config.toml
n_layer = 20
d_model = 192
n_head = 2
n_kv_head = 2
head_dim = 96
d_mlp = 512
vocab_size = 4096
activation = "geglu"
norm = "rmsnorm"
norm_place = "pre"
norm_eps = 1e-05
positions = "rope"
rope_base = 10000.0
rope_fraction = 1.0
qk_norm = false
attn_scale = 0.102
bias = "none"
tie_embeddings = false
parallel_block = false
init = "normal"
init_std_qkv = 0.0416
init_std_o = 0.0516
init_std_up = 0.0595
init_std_down = 0.0595
optimizer = "adam_hyperball"
lr = 0.00622
beta1 = 0.9
weight_decay = 0.0
lr_head = 0.0118
warmup_steps = 201
schedule = "wsd"
decay_fraction = 1.0
decay_shape = "pow"
final_lr_fraction = 0.05
batch_tokens = 32768
seq_len = 1024
doc_mask = false
train_tokens = 155900000
steps = 4758
dataset = "wikipedia_en"
MLP neurons of a small language model. Each row is named by its layer, matrix (gate and up: input weights; down: output weights) and neuron, and shows model dimensions 0-95. Each number is 500 + 25 x the weight over its row's rms, rounded and kept within 0 to 999. Numbers have three digits each. A neuron's up and down rows have the sign that makes its largest values positive.
Before each neuron's rows, "fires in" lists the words (lower case) most often at its 100 highest values on Wikipedia text that the model never trained on; "fires before" lists the tokens most often just after its 100 highest values on Wikipedia text that the model never trained on.

fires in: "continued", "served", "played", "moved", "returned", "appeared"
fires before: " to", " in", " as", " until"
L7.gate240:515494504507467505533473500529488528522557474488512502511538499521512519520505484473487495475588536450525524470499526462486478483501523539538502537500492491516510496526486505538508468509498488503545532527479504510468488517482529485519487497526494510526506488490491503499480497490463444532
L7.up240:508472481529483548491463490544525502536510526463527514491478508479492498478490532495514478511491498509487504459547491531498482478488477490513512466534489478488505481521517481497475508519489511494521547489459540486535562518495495478515444533496443548460460489522457489509532491517503515456
L7.down240:474488511550449515490501525527518462520509516451539471516458527466496502477511503487485464514505514509479542536516488535504530482532517467500480504513486486485493523499485504508486480484545545529488521492479545479520519499509516487497465532471463526466487506505453499481498523517494492456

fires in: "stadium", "village", "died", "series", "episode", "episodes"
fires before: " |", ",", " of", " in", ".", " on"
L3.gate319:478503490520518474473515517551497510497513489515464501505547540450499487521512487484461501557501505492480524485512442483472501519481503482532499496508488537530484451486506526506487492508476544542532466479529472543472547542518481515540498521492492492500575506499544458514515475455493484482
L3.up319:482512547485491498528495496535499499501505505499470484523464524493525478481496431499507479467528456510507512519492519472535491467482494534481466509520494507509448508519494500493495543486462532534463479435507501493481490523529528518505486527457534535506487530480502489473474458551564516490
L3.down319:497505498520462537543502490518500520484536482505497483502491540463504508520515505514458546496518550478485531477519504514473514491525511497517537507535442504501503488449458483485486500470479514497512525502484471497487477460530483472509510501509508463441528465509491513482511489459458546463

fires in: "silver", "yes", "gold", "singer", "singles", "golden"
fires before: " |", " medal", "er", "les", "id"
L8.gate303:485556498488500486527512510487483515467516494513501560508504523479464517526498493478519499518516518518533550466488489482520471538468502472505509545491570514525530525524516525455530520495465521454531478473486472480494463463478488465509528468468514502489512516506472510493539523503496527563
L8.up303:469479502481490494509447463452509478464513501455506497480515485483530507492474496434497463489518509485474529497481525528476478518487533484501512552478482519477501532552504557523516522485537496495499464470495464501495466499516473502508534518512501495503537492485521512502510506478429517531
L8.down303:515538502473475481487496465477479524505558485490521487470510513471504531510499481484505504488512510534528535455477527530542427523530463520474466518496571487512477479504516514507537511513488508483527488481460479518479475461504483471504504476531527505494510488483497539504489477461513529521

fires in: "such", "used", "published", "said", "reported", "described"
fires before: " as", " to", " in", " by"
L8.gate227:497496485505475487495468544556497466512496454496491469498554482527496491508495461497472515514527537484533493525489472520465504486497476504521503482464446509523516481499536485513512475509505513459491484456517495467519435469499456493520489520479531512538491447508486475463460467545464530530
L8.up227:548473531480472521540528465496513465500541493481490525495503496518454494477520493529500563498549428520469523488558464486471477493511472509490515493476519517515464492490472505530493515533501542545508550506480476526480497518522515485532500476512552516480505527479496485518471501474474532491
L8.down227:535548499467499509481500498504510495511511476489498466512528497487499489513490548495526555478535484476523544509470460483510492518468477487501505482519472505492514516482515534522492486495488540487474528511539481542492434497513538486502499496483509526463497468451465480508486490482439580518

fires in: "it", "they"
fires before: " was", " were", " G", " is", " would", " has"
L5.gate173:475514495488497490508542512504508537511501476495527505505551446544547539487559528509478473534505500471533476506507514491490480487507505523498536506515477518482485487512493459543509525459513514479485509495479455514490487470484438497537487474507541495532484473487516500506488523487498469504
L5.up173:515520496500515502506489464511495518488485504512477472496509564473439493486461471458531518530472463515478506527496534470515488464549453464506491489483484453516511507508534558501515508527483528500481530466523491480508504486510506503506501490492529475493550514463460475553485455507543537508
L5.down173:467497520482500438537492487502510500468466483505479482456510474507458480480480491539474427503520462462545485507525527519524480503566502503532508513523491511523473480476510494474522513545527513519456488516488496483524507482494438494491499484530528478504483538512491459539514495554484494545

fires in: "into", "within", "across", "around"
fires before: " the", " a", " an"
L3.gate28:512476481497458498508502535533493511512522443540531495519529470482525495470494502492493475507533462465511508505504538480468500519493494464548525496524470503545516519533465476511553476479486511553491507510502455509496524475458435478509430524482509496476490442515554529536502508523492468513
L3.up28:533461549487462513483523459531513499485493494498514463447479454436557526483487470488508501496511514533511515455531512479471496502476515474476495489507492474530513457501502443535501489491510501490475510522492445509469539508463525515514529520479534505489500477482512537490504532472518519502
L3.down28:555485535482486483471511459533504483512516494498471482487457498510513524521467514518484528491484526511511561491492484505462559490462503433508509499497518483489476481502465504521500498468496514504519484470450488479495493513493514486475483466491488525539473527463476499518498491480518481486

fires in: "there", "register", "regional"
fires before: "ister", " are", " were", "ard", "ional", "ul"
L4.gate208:525506494522503533525524494496467512547485510504490504492533484489510469546460479511514472526523460517434528541462516487495489496497485504535510482464535525492525504492508507493514477523486514498506498489507515485441500485509494523534499492516537477458478495471511474509473471513495504541
L4.up208:514508523516459548516505492514513527512499476474478522486525502544491523502512514520537515495516484508498490505478495507567498451508473498502484507489527494465491516467517451534486503501496558481484505523492508457509511491492462548484517522497463453466495506499493483519454486478509502530
L4.down208:518509496517506468487547528461544495523476530531489498511530526511509537505496507525513521494491490543504454537478486473483509516525521499540517509492519499514504480510493473497469508486476530476498484536495534511477513529508474473492524502498464473467521545511497513509527473507512502529

fires in: "would", "financial", "initially", "governing", "finish"
fires before: " be", "anc", "ish", "ially", "ing", " have"
L10.gate219:466520513480477501518469493487491486533465479527458473494519465497544493510480507496514508534531490506522542476495518536442492534498506479468540513530492549520502491500554480532521503472466549527490531456467526542453485489472487466491521474536554513508490533443480499439492525495485501501
L10.up219:536480491499445477492519430501495531508471487513481495574489501496477506489530520498456491543508472502513501499531487502464467515451522469488474501509515515497505459550488521522524499475467525513500470471518504545496540470476513531511436515508546480517498537502535486507551476499468542517
L10.down219:502511474471481443489506467538512534491440491527473483532468511495514527486526500483500503512452469521473494520496535532514437497489526487453499502497520473534544505535490509566476524462486495524503525433480467502500536471500524494532503485541483488478472516463514451501536473503499526510

fires in: "such", "moved", "given", "working", "sent"
fires before: " as", " to", "r"
L4.gate317:526508481512493505532474498533473468463541454522507480520487516570495486490502488495499500500496500483487497498490472475527480498493495472520504489485491472513525512509516491539524519513540491525505509528528467538472490494491451501479493507481497500487514518498477522494538501494475492488
L4.up317:506466492483507502521511491490463478537487491504488544491468478488527508504515490481502511535538499471506484431484531504480519473505513511495495498532507497515496499540506530463480484517481442499522517519515466488525473479470469552502536491526509528489494529486431546482499517495490451452
L4.down317:517478497509515511504512482504411521483470529511499520505497480475490520525515511481433467535558470495517460488521481467476547511464479470484529512507495544498509477515481537484457474497503468455519500512498516485475507517521530510533467492499458496506546530467498531472477480531497500486

fires in: "medal", "squadron", "singer", "civil", "technology", "singles"
fires before: "ad", "al", "er", "ical", "les"
L9.gate487:485518516523485501520485514511474474485525495479478535509468507484562474509486522464461506489506547492505505520458538515497507538467529502502567519470574463447509470503497500533534467518525503512517476496496475505480526517521468506496532495535528510486511480475506550489452501514512512498
L9.up487:506517511500494486467481508521517472509543502458483493529464512524537494499518533425468497504493544513522481465502477480479511508493536520515533517463507480466509476474501527542508448485532535468496509512481503493562534478494492564494475499498518485482502500511524519465489484541500458482
L9.down487:490489481480456484467529495521502470488567507472501472504471536545485513532511515488490514549459487515497453474477459501497509477540523510527484509509498499530496448541506514480500487491500502467499548464497512485534565483524564519479486555538476491484495480500484506461526480503518477513

fires in: "president", "liberal", "governor", "minister", "candidate", "conservative"
fires before: " |", " of", " and"
L3.gate221:471490481502526516536496497477477514526451492508461494484535510483468517490433478482456536518472504481509547456497497522512443528539525487542520505513478499455500538490492549529513450521488520498522475471485552524502473502521511531537503495541493521484511521515543533494513506508500547531
L3.up221:488533483501481515530484484471507503531482511493499489544514542502510497548485504476506528459490503515489496461493494489487524525507531505512502493479491545444487482473499537518487476494474495492493453500467523478496521523468475510485483472539467448456546496491519515531501498474478519536
L3.down221:503485444508481529437513457489518459507516549489515485538516534471545499533509517481505532475493477523510497472498468511518528519530506503478526519518488460462524507509512546514525520505512468465514480497471519506478473476480499462523505557555525486493483520475495510467500528491494538474

fires in: "it", "songs", "song"
fires before: " was", " is", " G", " has", "s"
L8.gate365:480483497450502504521462494561498491530530529497481518509486508485561492481493458483545503506487536473529508501509465499457504496529500519470536538499507483508534499480497522502536455499451541473472509499500514490495450481511475468484526488545543514478493517495483493507525491514534471506
L8.up365:493506486483489487500484464512520467445477493532528501460503488479462489528470493470483512523478475447495511492502478526534505493519536490543544524473510495532452521492470538528478499507491530543493479472494501502510456478504523536533520546513498464452519496481513486473556464474550499506
L8.down365:487526512486485515530519443529538491471503520506489468502482478492498541526462502485475495484502507495459523480516443541517531499492533471500482511465502522492484497494524539516478499491519492558478467433524491488524517486527552512504482527479548460464504471500496513508512475468542499505

fires in: "such", "due", "close", "use"
fires before: " to", " as", " of", " by"
L8.gate302:479539504525492518510484499492472503480489495463511468519501447486534470502476517531483480509480510488476510482498493497483424521492488551457489459483496510476533494494529497548481463502479510491521480512522459535513488478482455443521462482479538462492490513515482515456473464503481524526
L8.up302:529478542494518565437500512498518504460518513441543492482516489490498493477499481489485533522539499492483479500484477517497446497500471522486498489486522510474527514523468509514559515560503474514521503537452461503524504481513506496527513530494494493536500459499505513500514503489502502451
L8.down302:522539533486521541500493515506500512475478496512532499482523488508518512490489509460480543518486524503468513513564485486510473470570495497511536474512503499486537524517498517533547475479562511513513498477488423500502466519488523457535512518531485454487488470491470479531462509508486492474

fires in: "2021", "2025", "2020", "1971", "2022", "1974"
fires before: "5,", "1,", "1.", "2,", "3,", "7,"
L5.gate407:516439467513459479533501482510498528509502477488515532484512526496498503526507468501501499539516494453501510536516528519495494493500474513485571462487507539471543474502517501515518466523524535538487486490483478509506507528503495486507493487467495495501479471507511515446472513483500519512
L5.up407:496502476507556489488455512529500473484545476444446521518490498482542483527513517507533532475500470522559487512520468526482530487477460538469474476536480517484483528545452485500499537524511494515491488511486521494532480440508499473514498497481521513516511554490517507492465493480482513519
L5.down407:496563472509514498435479503506533527521521494491471510491449457501531508513436518504517491505533443496516439537475490532540551523473451545520486501518496505517476490476481477463543495534514479506457520510501538516503498487510496493487520540513486488515492489524503531460490483506463502501

fires in: "president", "members", "coach", "governor", "champion", "member"
fires before: " of", "s", ",", " and", ":", "s)"
L3.gate325:519479446489528523515485511520466503533464547517502492506488502494496460499489543487507527475491498534457535520529458518513463483472497498502538478474498515516532531503503484504541508507486500435497483521499499495473483505508481482543509517559526485439485505516517496476490501484459514487
L3.up325:531529513450519499534525464518501469471471521475528491509499516495545504513467469517493486453492533503463475470462493518505518501472541462546552481514508456442521498521482531481488472497476497496503505517532502460496462516492491501531474501530497481464520471540567529475502537513526507491
L3.down325:507537509514514499489523506491498478520513543468499491467493507500508500518451481513493510516526464503482504516500479500533515513497503496514529498501510481500542459530484534497501468468485526525498520555550483463512528508502510526514493545525464570507494495503524550498506530482536523499

fires in: "mf", "df", "fw", "can", "bra", "year"
fires before: " |", "N", "F"
L10.gate511:461511466546471479477457513520516480510496501533478516486513484492496487515500495497495517531501499511509502489475483449514474506532491524525467488481526485502530535492530508519502508555498477460504432525476487520488453473546478489454507498542544488515530509476503515510514510494480500501
L10.up511:487491435496459480478515553495498502478507470496507472516516554483514463484483486487499466528483510495528496473498504461522540509526511537534486505474515456455513514506462464513522526510514496468518479502463483506472510493465493513462537523517452515520493466510477484543465474513511456531
L10.down511:469520506448480489464560451494540492486524473487480489506491483560476500499481494501487473507501506507526516486491519537512549605471477540518528505530489492451496461522498495520515551498511491477526514507459512485485546471489501495500499527483443537534511487474503474475483469515529519486

fires in: "mf", "fw", "df", "sent", "led", "get"
fires before: " |", "ter", " to"
L3.gate402:485451475512515486534495537487485520485503495543489540564504480489488534539469467488510465515490505510493485529486501465507473508469537500496524492505540490486574488472503486521500517539514470479519510467487515480468458438461483515512503535490495534480500491465545480502498527470487577501
L3.up402:470527507501490528520498490503504468489478493479485546547493486514521523532459458471501529524530469514489508514532497502496484548482526498453504505479507528467481532501489450530511512512496465499489523488451508526465471476527527515469507504530503494474534514506486488529494507474490510539
L3.down402:520503511512510515513491540495523466489508498520466510527470483475485488528506491451494547501524537506500516474512462465500482530492561516536520501493509506509494517521499491508517482513496516506488490534435455502471527517493553515458552522517468486499530493507476439456495495467525533519

fires in: "9", "94", "97"
fires before: " |", "4", ";", "7"
L4.gate67:469509486497520512520516515532517526512538510542483483484483468503515494533452440489532493486520546480539514494510532493493470444502477524494501514495546510479501489467485516512533487527507508488469519506496510476523490499509512488498502492517536444518523441456501523475512513493460497499
L4.up67:541487476489506502476476502527488477510529479515488485481524483524541469499458484525495490488537563434520496481497509489530473480495527529521530501483460464505511513502481532505506480482474525565530513503498523478489512485574490513522531528505552497526543530513483484513532463501519491532
L4.down67:531487465493482487479512449482509476447529507530484521485474487513498471491484489480473497523487502487517494512543449530496536469494501502492481466465489530462477491493476539503453509530495515504507491500493569487520504516535429482493494550528476521496517485501495483503519469520504481507

fires in: "mf", "df", "0", "footballer", "designed", "directed"
fires before: " |", "\n", " by", " of", " who"
L4.gate375:475538511491509508474507532501484514499537497549539477480514505516508460487471472514509510480500512476462540534481511490543479507483479482502493483508488494507580501459508521550494496459548487467515533517448460499491496535478490467500498478523484502515493509462521461493475516466518501498
L4.up375:462472489487516500492465497496484509514487528525489496473484504538535462510507454504480494489534448488482514506511520479539480511497505505523482498467498512481539462495538496492466495527525471478478487534457511516532534557514491465499471522496554500508538548465488521540521519477529525543
L4.down375:468522497482506502484497472535528462487525530500512489518518511492526494529494522476492500505515519546531478518496433522522477472546529494519487514506447496486515480496516491535519500485570488466486564497457455527492530481500513467458477538491493493542489528465475465458479507491477498448

fires in: "end", "present", "presented", "start", "ending"
fires before: "ed", " of", "ing", "ant", " to"
L5.gate27:453486510492491526494501521554501508514493526538527518494571494512540518468499529524499499535537501480486507499496507502492496552496428514516539517473533530469495436519524526529526480509509482464483527541451514439542462483482437509505483547469530502516532468509469491504531524504469490475
L5.up27:492442516464473475561460518494511533484499515527505506526461508459487496519522528492516481482517530498424505533491554434474506526495500473462496523510500524476499525531532461513506502474509495519544470491473527520494506492499515496485479495468525480542536458466468517468533454505528465487
L5.down27:509509509501507495521478541529486481522482517500485505484435453451499477492503460472474515518550573511495515485517520472500488501513463480500494473521482460504496514524537471504471474502488498481500489535490518432501521496526529510517510509491471455501477443480508443572506508517495504517